Part of a small language model's weights: biases on query, key and value.
MLP neurons of a small language model. Each row is named by its layer, matrix (gate and up: input weights) and neuron, and shows model dimensions 325-452. Each number is 128 + 32 x the weight over its row's rms, rounded and kept within 0 to 255. Numbers have three digits each. A neuron's up and down rows have the sign that makes its largest values positive.
A block is one neuron, or neurons of one layer that tend to fire together. After each block is what it responds to, as a language model described it from the Wikipedia text at the highest values.

L2.gate1820:089112084183113092110144089143117114153108151161186157124119086124066148152096160158132080091161120079176085132176079119134193119186125112069091125162131169093156128062149116142122093157162111066168133094123102128089105145120160112146150111092160099104114149167135095135136170164113136114142100119148117108104115133078146124101135091157162109076112090137142094151167149123136112124110
L2.up1820:129160090104156073125150134088108130104141184159167159111065114159142128094140148122142123086143146064134162191149123138142133180107155101168049111163117131090169126153198156167121150165128127098158115118133147140128148162110164166147152127134128106118146152165102110154118046138195135135158113068159161095148149139120119112048122132128097098038106114082126184093121133148120085109085
Before an example list

L5.gate51:173115162106137154140106075074134130135087134109108189124150143171142141144127178217102126169160119118153113057123126127185085186112121109155131092161090137127138128139114099085133125152135119145105125149123139163078089113122186145201117120148084091116163150140132103164112139170118184105139099179155139115123110133146168145180102151143184174089098152172104138163158136137118070115233
L5.up51:108105150112134132206134153137206053148107166080183128117166121183152128094150117147133175138176129180192111142174027082129172089148156156138153083171144107099161086109149196126135080149147093153154120080127134094093087154098120129098067116135136131105129143183145141072164127176143159145141111131075173066187162142114104148099165089122148124056096147088122141104145086138170159132123
L5.gate102:095161152051137118094125166132142136143103119118108096119193142179117107166124122100152107141152108125186163158109122129070202176115157158133099159102144144116129124098065106160112142133226109140085167127142124098147181152165140097102135088130151115134163165104130126112134147074065167088122135106189092119184135164131176115106094129103131140085095117147121186167122146127116098090093
L5.up102:109112097127056129125156110106181138121166090113161147219115139142169133085079109108159110121149119150154136074065090143140164111185118098147090196121113163118091135148207143125106082090146112100101114119205123062089149138132147165141103115159176125140110141097115094134138110112185178141107158067129112113110118111118204099188105093179051163130149138103167103132125132099107144137115
L5.gate132:085096154138138181116115177081146096178102175173102158097138080072155164166148138177105148177177152110128089190089101149148083143115166166181105143165119155095090128109132110131147082202078098103157133149125144103115084155091104109177116126102160099156196160091117159185154101139121133136122070096157120115114173137151181099143137129154117116090118168095151135176096153122111128100167
L5.up132:131132147163132125187151151117156123099122101159131139103164107133209145118123174137078187104180152121062138144096128170154119163172081101130093138127108171155156079125130106119126131165084119103116119119096093103099118151134126158134116089144100144120142126118091132125079152132129159115112158102121037111108141159098119070120173150118141177069110175164178113145102164155129092205127
L5.gate315:175131092195150183154154114167087077204147111169122142171154145108156114152141115164090126078103091141147149062097105160068121126151124071123173178114167195130137137089107123177137174142108162133106151197095167175095211116081121149121118097174170106108138130112105095136150149097104177077082128095109091143169080113109167109132139157117151118130127142114109142127160123118159116146130
L5.up315:116130077123094084119131081109157142127156118140179133150158144121116141116087157115140154132130107140109180145135099141132136097065114118150138093090131185097172182146124127067131147086073158135147163104169122120120141154110098108124118148127175117135115078144129155159095072194086145131162098145139122043125120139173182107137081172156135147097107119144215129180105143108150170160160
L5.gate1073:129187121151162171156123120125105104153124109119096136151059107162084127099119138087117132132176195050089096111046149160147146098103174114141121195112116117119119130163096081115137122124093149129134131097104181154121106065139105088113140126128085156134107109163098070085176207200113123118156066140162079120184135076103158112088173149136101174131154116161198175120091158113101146145158
L5.up1073:154190083080076054130155089152160156095106115152135186084122126119128124088129114151148178109126132109041148122165107143121123101086098100110119095122103147090168128150132099120163138068155104100132100116091179116199087082101113101156135170108090074181122128111171115112058130113072151101109125190132159147184117124134113130115163184129173173103100114087129117131158149116167168147119
L5.gate1088:107202132122100140112107059167100130112103132086133076157086132133127142138108185135133126097106149107112114099106069126114209173111194133080073205133184153163114192134076124175131145139087128188140196154136148118109121196120138100134111141152136109095109101066117081181107195152132170120122122156176155051187112084126161159170149160129151129070166120091090156161156152131146120109184
L5.up1088:086137099130112127052125062093151170099110132178176086116162099132111101072106120148104140143111118129151161113074135183148092172057112098125111121137149140173208135146138067137083167119081131134132185119129098066094121190147126110075099099161087117108125117141108120143155113090141126105146061116119160151118128106117136087113176136129147171124180093142186136096157146130171115131130
L5.gate1262:132107096163176155172146124107128137184131162162130112115119129114117137058072132205096151053088118130151136079137188125134070139128124069085175121094108153103190121103138150149144151096113153202126078172075131175113139166116131119118077178135144066150103096136084076169065126091092090126131134158135172101092130045087119089127081144083142144169180093137073114141158124116112139081116
L5.up1262:117111166117155161107122104119094155168152148176143156120155174162137131111139146140188113131102185136164069120121133154111091096115107112138113188173145160150120182148150118111062114181128160171091136085146145099116125126171086112154089172140090122132127153085134108110121092154068134129137135102105103110178127074162126168113156149130160130120072151116131149142193081140112094127135
L5.gate1887:170106126111107181147121122094124165172094189106148166084205107149105131131100185157169124111170187083153142120110144148108090157124147118127161160143106142113167161143141151160150060137162057156125088105077148101167084068136116113171147110197132120139128143047162115178130111118122113106106090196171170096151122086078199113117168139124134127111120161052129128113085155130178120119089
L5.up1887:136127150111102129126149096092140125080192222212166116110125084162094110117126193187148085115125084187097100136136092110135110112073092086059087108100125095117156187125075036110109178105136117186078155074090122097174121155148155107181106160086126122108148099118122150172146163100128111185143070149129132151122055087078181153133178112094097166123172133112062097159125127144126131159114
L5.gate2043:122162131135101151140086095047129120110131137075092186125179144176125178102146101126100138210125140089163156159153166062130181191116134132142154197159167135115175123097112108132118125159121100165110056108097172067101124075133125118131108156116150146075093078137159158173128108167061139121100161095142141152131168135170156151167099105098161162092122108152148178134139079175139075154226
L5.up2043:195184161117142086180099114152134162113098155156111134107160181056159056119162121187111123075103204094166193160139181146086139159096121102153158091154090098085108125119129149104106138115087171153148145145146086108118134152115187091088119108140146097151124103116100113150069169090135118081099108145150123126172109142094144124150090142138124132148168163129121123098078120114119141159114
L5.gate2050:101158173155140149072114079111157114145161152108123142126114122187139119097185120169126161106139110085152140162085090158081086093113112059150138126158093172112140106143170147138157163111140108159093142099111131119123121084207127107138094134128131085089182127116200045146118157054120171137061133130168109150210156122102096128111131130157143134117126110165101155118143129098118149101073
L5.up2050:095117091109134131108098143111164119072127071102110164103094107173162085090146149097090226073162154161129190123137162109173140143202110139175132196124103181152140116068101154172171146102133115179136146127152134148143152092144157143167178130114100080149141101079128118121119123085124142145077084177119130146131157135138160049122173151151114101180170183072156115162127104069154151096129
L5.gate2287:078139170143130121138100142138094169105146081070122138181120159108122156127126159088111111064185149030146139119187172167136055129131102135114101116137121196148178161086151160156171150142105112167151121116101174105111176086143106084134163070046109054062118065106115127136119105136092128144075111113179105096160111094118129085135169129102140194087132136102156085160112103178103120188068
L5.up2287:121137173165069122127098138104126129087057084077149071144138110127112113110022164067220079108160157123179135065148167126126091159048133109177149081130075141147189132136174057168127105177128092150127129135093167096188146149138193140136070109136093139145105117161118110150081175146086134107080167154143156126114123190162181157136146091128087140171083065120137129103117125139106112115154
L5.gate2506:111139164088167124133123105200065102094097126123181164149137119149098125116105148067178125176133138122192131129125056142115176133144175168174102189184127150161105113142139149085098111208173135130139138177053077117124106086154142149093171095106176062128179183131159080170111107124152133095077127102152131092166114149054152131117117152132090128090129124189154165193136063152119131123165
L5.up2506:117109092111114115136145160104127125120146137085142177122109055083101144146104130146147177148146132133175155058110103127150098137134122109078068198117168123131101027116105112136090114161089087054129109152074132104100121063071069179162082121171196111109124168106102088113163112179129132120110108104099077135120161160093138110182115082150193094100174139124138128106124069140165127106075
L5.gate2520:165122114188174152169116042119103089117106115127110129178088130193149128069131098140206165085130142128125092237118173144020084116080139190089149099198092166108186106037124120118063109123120116131142143090146160141130068134113172108115186125117123115132124137177124149224113097104113139103063130201162159176176161092107125116117157165118150148178119156220177212155162125145117146143137
L5.up2520:095100155163103134044103124210145122170125160167141057094079091182131129122186123135067113091171161151073132174098193169088142161091113117116151124172147090095170103042106130129104185103113146136133133130142168078151095106139157141109133120134125152131146078084092130167158119153085165108076147145117130136147124099170108150119089159131103155131135173132132139114169116073141126117122
L5.gate2610:119109087063137151121123034093158154144114112146118175179108149125144103085141187184198108127105149119098115140120109128146071168211109080156124135194106145140122071109146128159138124156125096107154176110141102185097158106138138149128107086061141118105155112073116082134075146123165143124066083170159161119120101110124143150118104138173126142114134135165152135179098072095150122189122
L5.up2610:150084108109131108114089116071160105117145166145157132176189195125148133105127132092128159105099140128160175148170105144069134164100128114126146082094106100111093110085134067140117131147104171136092106130115110175080151177111107111128099107137169100085102132119149125076087188139118185148125147163117092109200138043157163114097107091138138192159114144114172189125117135085121076111173
L5.gate2661:081135124156126166103123118175141145119090119068201135109077151137118171166124125109121128123133137141143150066122098159163134200099142090105103164140146150120131120079122100171035183120152054066102150128060194119117191110093140188144113111081153092066099145152098099093156179135125144094114132146187096152116134130082118101083120170130126180151074164094121163206096140068101122153137
L5.up2661:099139163101191119128167096140158128115148117084154146152116124117104171115074134085142142066107111114168130137147153105147147120170118126139127106217172142155141165106125121158139120121057164131142126117112127158097159095135144134118155157147114128104148109152094129159154191146177136113082186165148105122154135177089134124123068123103121084172124161143117171166102090131179118117089
L5.gate2737:153194115181109153134169105121140135117070095147218085144113166135190153075168182150126148081107116224129182105124084109105137146072095150162127132088126131079131128138151121096092137198131200072120097095148102087134130119093099090125083118151198028093118168064110104168099150122077108089106149135149136146217138119203102189141117097141109106120105153194130160125132174121131098106154
L5.up2737:187179126180124140180138096060112117142138088128135143131208196120156122100107081147140155111096093140104082150169150160047149179081095139124102108143163166106155062144094165101090138161140153174117121095155111102062087161114143124172128089061160150127146133156118104179131146166149175134135126107123083126161137171114098162111124100076099121077152145115114112159220187108131044157143
Sports results: event/value slots

L5.gate168:110124128147137090146110128060140219137129152127119186123126152133104144114069095153127095148112175122105162123176092156054179159153090163156119174117134099167160127128152154098130135128115122106124173129167126061085068156139135135165122115134156080090129140133109089146140212060151064122119122131152146155115145179119097122067141085137172141091094094123132144145120097137145151123104
L5.up168:227125083088165159112084117132117131161172163158115131106112057090152088180135133124157122192096144130125131135138131160104134178160185142121170110159134110091145163144159159090079091102138116176131145121149215120144154156140187208112125091136134150210116142096132105167131129091161131110117128114124150168134134134073068104105082104142127117102117125130136173144112135152151162153094
L5.gate278:155115126139112125147179159152188136152102168116139104114140126140142156113136116109066119123109168128083081066178149173076152133146134102151067196171172119134112141167149116112141138081104150137208098121222149079089122179107149117110154148178132094074147212112118103133100143080154124130116145105167105093121136154081074136168087118125144081111133112093108084105085056130099123110160
L5.up278:130116164189173098202160114121136133174083130120099132088121073182137197132116147158121107082091130190171064103123111150149198137113113160121106072160115121185130156132110166114108086164170148128153147069109156141146142139120162115122125151113088114137105166132127131094097110123116132193143102129102114128065158062126115092120194165186148080146132100087120146141113116072148168161099
L5.gate330:121118121151172149146166106103100079107106143090155124124096158177167147148192172079155106123124140211146117119143196117095188165110126123127092154114128206104117154124145135176161098109175127153089129148151141143102155172114102158102148137117156154044144064160162155114101108097110124115139233131194133128127135141124078133148084127123163082117080129186163103074151142169168134154133
L5.up330:152091128183093134215155099144082064120082082138107126085174136189102156154155162187131087202159167138084154123114178175122099143117217107119132142129126095156167167143124115114121141122183155148112101145075147143053189131130171106111145081138116103105118161122141088117138159172092185084124163137135114184133101102160149185129161157148105139129117166137145130135072164090141190121144
L5.gate398:172131155108061052133121143089135110188115111050133055163132131099101107130163181116121184182176127168080097114140155093185199184108149064128113165115139110118161119122085149063182138114128172152076133130129151156074126088180173097088193087162119126101050135137179113154169144114157057147101113098162138074116100127123128113066134096160096105119146090177126149093109060206109107066153
L5.up398:180126088105105104089152164171117070109088125128119163181144099106103032159061188141148149127142076136136077089125093132120084092160113158086117108116159202158142156181115105097191089112094131148127148142102119223145107128143097138127106114148080133125090156172099152096166108100126120109159126092138165175103141144137121083082162121118139183158093101109126124116165171134143145080077
L5.gate481:126121164120105193148142190118142151108081146095179143124080140100125111150166158109104118076101151106091108110161188138170153178144148126145144134099148196015155108070118143152140184108094108152128132101090073128120122045107104122203101082152129138045136147143115094107166104062169140176132102162111176091125057101168119120134132137150145133104099171154201116146163135107149101186120
L5.up481:164197145124168135161154158204160148099200120155125146098115085150147177061096127149120155215083140094117121163118131192111111120064105128113116106132110126129155130176164093129109086179140131155154164092063175144134172116087152072085115134141158128069148143119100099112069128145118169150160076106148161119112087177079122072154099148088136129116121093119162165197106119147090114131135
L5.gate924:159119085157117118076196128147134073109078092089192104077154093147066138133119162154098144160182179114191078156132148117161116125130168097154107137136166204183186160150124121160123129096174111121148106101128153116084172130129159102193104095106093136147080140152099155133131141089116111146093175176159088132151123145160131138127161164103144160123116142061157155153115132124126129098109
L5.up924:126168088141124116088137171124133057114110107084063114110124148186102142194128079193157095167159167072102106088188157118136179086106134115128150099144119144093162150147169124189144107100075119176133078099151138107130156134074151107168123092097103147096077146155092217149255109101095149087147080182142149162139111182116113136089164058124108146111124119112118133114131116141168124105135
L5.gate1024:133095147156094091147196139084141109132118139154161161099078097145114117117116186123117092175103123145112189113198040156088162097117133196163151160136090150149156094100158109060137091198046149132118155169100128119116144162085134106120133104099112159119059117084175181151124169117155029134113104111172154128119130167135130103111112058180118122172101076163127171138172143125130102063149
L5.up1024:140071127119134090095116135182105099057109087126118086112159138130177143131172141142097138124125131177109141098141131073135077125180078155151161123111162130139161171071096119148139158144099106180142068096150101122153101151182113073151137107126132122098123110122137115085105088150120125114203140120162151128073176134120172136158092161138105090049125157146120121145142093103129148165059
L5.gate1053:146107098137124106118218098071142103153133055123131149097064146196175171163129118144140147154112120083138122168100136081110113192086113097108166191078056110130179174149135074150170150080083103120145088142152103144032107157095114100143088062123130169158095123160133056141122143087095147092198114077146164103102123169147171168120099083136154103179161107092132087202120163064116119179137
L5.up1053:161104140117127169148098096130131135094112153175103172138177128148120106140122156117131115111135162150133173115104116157163128077105093090152119109175158168113187124155148161105139139113139091177169116154144164131161064155117120092198169159158147169119150151143136110100190135106126117096112206172150110147101146131168074135111148129128146134116136094109093131162158121078164154088061
L5.gate1540:075129148131157115124142092066115126124161170081138126126146115142085118175091095133121111079128128115122137107156183109129170131183065192156142136132138138132159089134187107123131180147136166054090101097152092125116088157119145098153109142162145105066160103091113125163178169135131109132086125115136156154118190109124079137081165065144153115061159111131165128057139058168130174153084
L5.up1540:098132141135115082172127145111066178142100094101128143104113098153188179143113166108130135117134132138209114157169103108084225102174126097144150146104115102135163121127119098116151133098133183108110172105148111113087150143140108135057135180110119104142115094148084166104125117153192142111121124115132094059103129143139095132127143135110109145146156142137162102103148133168118210125109
L5.gate1566:094140134072165109144118136120101152061064060102143161106172100153134146104136141130142137123131121093132211127160136120153113146158114175100137156123137084122208114168138155117154092150129139131088066168120111151071132158119067144144069195154154150130100122108121158133099178138139121115174151069186124128165149121131135145186083137128161084172205076136134133140141095126148161166091
L5.up1566:140215104097138107114100104132130147136102132191135147121117123141071110160197162168160118039093148129127138169117099104169176137162077106113108108128164105108155163150214084150145108040113123159125131100120115149086085110050112146214156186109152132114124070180114056071119164158152145129116165141157107122128064139092098143125147153130131055109098075145181080133147137174099112159117
L5.gate1868:117106157158150077136105142075130126109130082146107117134224114099124140116109092150056155102133080074141146141135147153104143131145125158096125091161108205141165103165115109110115157144057092120125151093150137174118139126040137140106110102072110186122161090141147100157140091063128146086081159169124133186073121135146136162126141111127193150120113137121184126149101138097124105167129
L5.up1868:163150180147141117156169148147066126150095141158127156117150100151104124130075139131122105173093210152143185109190135119153118121083155109188127142104136142088055126109137075167108176168146105128179146143137094159110096117166098164110092128136111056138118175142121077159101068129177127150123114133134107102093133154096165197152155163126065124098118134055186116181152128195209161114110
L5.gate2001:127151104113082112110146097154147092151137128072184164133145134109178123111190147166109127087128163102070099201131121126204158158161113135093131174161129132159098139128175097148133157168131150098107126144132186136112175163153100162167141119107112145105167094176089109105172142071161115099123120118162120095150101155147150165141145106113119164174120098102159113132118171163109091216117
L5.up2001:136132124106149097124099068140124098174151140191090121103132072123121112138115100135110094108151150119061141169132102077141133161122135090124099164141164133112177174098148105096141104121110173116161131134132094093125070142145148138133073149210070153101146130148162076130178140151179097184141127118132157120165064085126121148121130130106085144104173112103131125189124141117222114135153
L5.gate2012:134148122086103137127112128150129131126126176125089127143063189141127120152202122100086093106109164121130103067111157169109202115142148104068094096139137087177118156137120126106125116111160159140128098137119108155113173104135080169057193139094102167110140086126145063152137142120148098146107199104174040124143052097074179152146137143195132095134117140156168126193060130119178106151141
L5.up2012:134131086143128132124062156119167087168110115149152107170158132126152127161167169082121073111140143108111099095125118113182188146188129122158075139095105116148118129118177106105152134095077109127109170122088106042128133142122150134101146084098153079134105074162131096110113065182132141165116114166121103136096076156127167127124128157195122125099066119157206134143125136119181163158126
L5.gate2333:114138089128084108086154134162124106086101119062105146108122145138093092065190113134084094126159131052114148132245094149138163095143142109206105164116139136152157146127143138148129120133155089121134088130146156160101131137106136109092114097057162110102138094059093156135127092067162184154094137101178145155126201161145106150106100102103174114105111095120130117125166091109145124139059
L5.up2333:103129118112126111153103094123112140078135119121187115118132154138074146160138159074097111123072169071107108159095148101109140131146122098144139162207121078071148118086135103120151146113106154171106125146168125125154073137106124113138079134090103146080106156165126182096138084137172158082153180081154124142136105099195168150105148101164115120162135124173166122141128112136140170143082
L5.gate2375:146108112100201090077172097118159158205094109152180080166106178108136098139119160157063144178116124092129141135143185133108107100117070113149130131108143138114132126079195104111169146124115110174109117139171073127149125181128149079107116150132171088126119137157092110113126193158106148088090105097163195125107118143065122153097107088144123131157171128105124176099143107135098126128142
L5.up2375:144189137091108089156132103174100126111060148170140167149152131075095106113180121163100143121142139101108094191126106080092077124200149170137146164147062115107209151144139122143134168149135145108186172099135118141046082148173187077127153154127158173104148144201149089116106130150091190123135096126159176148069130145103123151120127124146096129090073096054128175183097101106124126119079
L5.gate2491:161121152158132120077129130142091149089137122095133107110183078136110152145111127119140157148120138093168100115142160097088129113129141149141174189111087162108109065138103145108080087178180110179142117186132101150130098101135100128149101109087136110151100173104139130100138087144159119076133095082165158103168126240136071112139086111107149091047134124123113147146100125087139097127127
L5.up2491:178092108141125095075090093074088162123142147121124132093144132082101136161095134103074201112146108162106161145141128098127178115099125150175133254147115178097124144102124158082108132105142155123243132161225116061157140150114113118181083167141182108101219174205150133133056098118144118181136108085098135064126103192078121190127131101099097129105145103163139101112131174132132139126069
Pivot before stated value

L3.gate35:122127113172126094084160127119143114093114123146157150123178168194170113125088091122085150116158132141165098157146137093155171150175133086174085132135085180137157154145155159092080119190143170154134102062149172113123139169078153162128126133074108139061103130089113130154122089103150138159109131136151067097201119141121117236153135174127110048129176138124147108160198060134139049138140
L3.up35:154131113151127075102140188108186073172116103124109145110116124155138097172129183146118153121165149074161140088100142155118179135141093092100091064134083150122140146134185123108113092073165096151078164158145147198145148122117149095144150161090136151144092110128087115078113135111138102132071183139130160080116085101087125174157094120123065101178128068142090077169094164086127127157101
L3.gate41:153131114135127110166201127186159097169083069133137099114138087113105095145102138073102142147130145130131108103104153104137177086100130066104149120104079128178155144131133111142037124150151135121131116127133216170097088110148112087157117124177160123111084151153133119128088100177102116098142153135143090099144146152149101147106163110148154126102115074160150126078119078134087088139097
L3.up41:092074107108122114143123140126157128158132185112064179129153080138126142112147061141153153226130102117065133086126109110155147094120112153159101055155115170108221163175097149094164178137118130120136163066145127208108122116190136129123092142081123100116122119151120093109176147099095126115099062155068127065131103118132143093145155171077112105132091117154165106114131129109164109119198
L3.gate1868:130124111137141124117164124111082124093092102150158153067055098160122174131147100135127168117165210102225126146130088136095145119148116108060174120102161142169198133174125128111092087080170143090202082113152168109143148123123171140072086125159079157159103110196148154133129141169163188157099097058131146128143170152126100175098106100137152076125092062039109105165120118080123145155125
L3.up1868:134126118136162069084148119114134198143130133128130098104141112127114155146162116154050138113124123126134116120154098112130110154184153083103114071193109204094143140125119176154187151074153137104179168177067177127069114082048143132069111107247158167132117106146120148105110164113139166079049067056177149093150090117120092073101179117130173141077055141114155173150098137120163139130133
L3.gate2557:130099112128086145086151165069098103122138132106134078143070138128111158174085137143129161116136114068126114152169141153130078149122139081118100085162144177095167105115182155105118129159096161127137105159127090141090069138136116128128075157140128158115050196128132146131137149128128081170156138114095130114082071115068156168138139096116143090174135115086126139153112145131135126086122
L3.up2557:184100141190091043111182134108131132136076064162077117152170129142186119077123130156109140130122171123181171096137129141140106129119113089116103134183095138120123098160123160082142106134136138106119105154180137079132091094135128112112091162170077157151146146140105102162114112107130116117129161125209084128138105148137140122137151144088191108081199098128090117114125167077078114079125
Clause-ending punctuation before elaboration